Weights of a small transformer language model.
Training: a variant of Adam for these matrices, 484M tokens, 7387 steps.
MLP neurons of a small language model. Each row is named by its layer, matrix (gate and up: input weights) and neuron, and shows model dimensions 80-143. Each number is 200 + 40 x the weight over its row's rms, rounded and kept within 0 to 999. A neuron's up and down rows have the sign that makes its largest values positive.
After each neuron's rows, "fires on" lists the tokens most often at its 100 highest values on Wikipedia text that the model never trained on.

L5.gate287,216,138,195,235,185,195,165,221,76,218,219,24,237,219,258,233,248,216,101,200,205,131,203,224,233,242,174,243,172,161,191,156,228,185,189,259,255,129,169,161,205,181,187,253,221,197,284,216,171,226,280,100,170,215,194,182,237,217,221,242,166,210,173,203
L5.up287,163,142,164,198,243,177,229,239,161,277,170,164,169,243,222,206,254,256,116,185,118,229,192,277,185,190,141,259,165,171,189,218,165,222,181,185,314,150,128,228,155,167,187,231,233,288,245,194,205,240,195,166,209,186,279,271,175,221,248,232,183,223,155,229
fires on: "===", " ===", "==", ",", " ==", " |"

L3.gate188,233,270,169,214,154,199,230,221,154,227,144,86,242,205,237,179,202,217,130,210,219,234,185,149,199,207,191,210,189,230,186,215,186,147,195,162,255,195,205,236,121,174,207,220,197,135,202,212,207,273,169,128,179,227,209,259,258,169,217,250,155,211,149,184
L3.up188,220,257,162,248,169,192,235,227,210,243,165,171,273,218,260,223,181,249,105,188,228,219,209,134,139,265,179,143,231,227,182,227,190,153,183,213,279,185,217,233,142,170,207,243,212,225,217,189,204,244,185,218,128,219,241,217,180,180,200,241,137,129,225,207
fires on: "."

L3.gate246,220,238,207,194,151,111,238,233,190,209,186,157,200,263,191,178,231,208,187,239,203,237,195,119,223,191,145,180,215,154,137,218,186,197,291,158,245,227,165,167,173,160,214,224,274,191,219,185,198,294,221,214,191,272,247,243,240,230,259,224,157,225,141,180
L3.up246,280,232,173,163,215,186,296,255,161,244,154,132,221,178,222,177,228,209,219,132,196,293,239,198,229,219,195,141,145,179,199,167,147,200,196,253,175,226,182,210,138,141,158,258,195,127,193,187,163,271,176,156,178,173,262,197,229,241,187,220,208,245,208,181
fires on: " |"

L8.gate220,196,195,251,189,298,203,192,178,147,245,232,211,219,319,156,255,200,163,245,197,151,232,179,202,145,196,153,196,143,197,180,239,113,268,214,113,166,200,235,254,243,173,250,136,180,216,203,227,185,175,233,124,173,197,205,201,200,190,207,196,153,249,246,258
L8.up220,189,110,266,233,211,221,220,216,138,201,183,278,223,155,238,231,152,153,213,171,272,202,141,139,202,158,215,234,114,138,196,197,153,184,264,293,276,208,212,213,224,177,204,228,241,176,181,205,182,221,215,157,103,206,141,158,178,177,194,221,145,233,220,237
fires on: " F", " B", " of", " L", " M", " St"

L5.gate233,247,226,136,161,108,135,216,205,188,197,208,161,213,128,273,198,258,223,112,178,221,211,202,250,211,227,249,205,243,260,188,213,220,175,231,203,245,242,196,275,163,249,256,249,222,193,183,236,167,226,213,134,186,122,217,191,197,199,188,220,183,182,154,209
L5.up233,208,241,221,156,168,185,171,239,275,196,208,111,116,151,208,201,255,185,185,228,219,283,256,212,104,245,265,159,184,254,190,210,173,193,146,161,227,187,220,172,180,194,198,249,192,234,196,187,181,180,171,151,232,110,221,188,126,200,173,262,288,188,196,185
fires on: " |", ".", " was"

L8.gate13,207,234,174,229,217,216,189,239,185,254,145,153,188,223,188,265,243,213,110,217,177,193,218,246,250,147,250,218,249,191,220,184,170,209,186,228,197,157,202,210,192,217,176,202,136,189,206,250,220,181,212,148,241,155,288,229,248,213,244,192,258,170,166,162
L8.up13,228,238,159,224,155,221,204,223,215,209,209,139,256,69,249,315,239,108,178,178,194,136,210,192,166,117,129,179,204,150,204,236,222,168,264,240,198,170,163,187,143,197,177,186,172,223,211,202,159,181,262,181,193,130,255,263,241,171,202,209,231,244,194,213
fires on: " |", "==="

L6.gate73,256,188,88,265,152,199,178,218,154,219,182,135,246,211,238,193,174,239,139,146,191,182,131,209,198,185,178,187,238,153,145,186,164,188,192,226,236,160,170,246,181,174,215,215,190,188,241,238,143,251,160,181,182,241,212,145,202,176,217,222,134,170,182,205
L6.up73,219,219,209,239,194,218,186,220,154,179,227,155,233,143,228,235,169,284,153,242,220,178,148,215,162,235,170,186,149,148,135,225,186,180,131,261,244,249,176,196,194,137,258,223,133,259,239,268,184,226,230,137,210,252,163,224,243,196,208,288,217,172,238,196
fires on: " |"

L6.gate122,254,248,139,171,175,224,237,215,204,200,177,159,192,104,220,197,211,259,166,216,189,140,195,170,186,158,152,230,178,184,175,127,162,139,231,230,222,223,178,136,222,157,178,250,224,331,199,289,204,200,174,200,206,171,209,148,159,185,159,173,248,174,211,209
L6.up122,240,165,169,176,127,260,217,278,189,255,151,205,181,159,260,255,225,143,201,303,209,183,178,174,235,141,177,222,171,180,112,188,154,167,184,254,227,150,165,200,205,215,161,209,215,240,203,242,176,228,179,109,201,190,205,200,144,197,189,194,295,178,192,189
fires on: " |"

L8.gate117,200,221,158,227,237,137,206,197,215,137,142,171,195,141,293,211,222,222,104,209,152,151,199,155,191,157,122,165,177,172,145,187,136,214,219,247,209,275,171,169,232,240,185,227,187,236,146,273,244,145,200,85,173,222,157,138,105,142,230,226,207,128,142,161
L8.up117,239,202,244,156,189,163,199,291,179,230,230,209,211,142,213,199,275,244,215,223,181,205,236,185,225,140,106,168,210,137,231,222,172,186,252,257,209,255,83,170,110,133,166,231,161,187,156,269,158,213,264,161,239,161,207,192,177,205,174,207,233,209,122,261
fires on: " |", ";"

L5.gate12,185,235,187,182,283,200,163,207,194,171,241,184,230,241,189,103,121,166,259,161,189,205,196,165,139,152,197,178,175,238,161,165,287,200,197,181,171,231,250,237,215,221,289,199,163,265,177,258,125,217,191,229,225,167,209,119,183,226,140,169,248,196,176,153
L5.up12,148,266,229,168,180,219,232,225,183,245,174,204,168,189,184,187,204,206,221,113,259,217,273,249,185,262,192,244,137,143,198,199,178,203,222,192,206,171,254,140,178,200,120,224,169,161,72,204,166,227,224,212,167,215,208,171,197,122,217,197,208,131,189,190
fires on: "'", "W", " 1", " •", " No"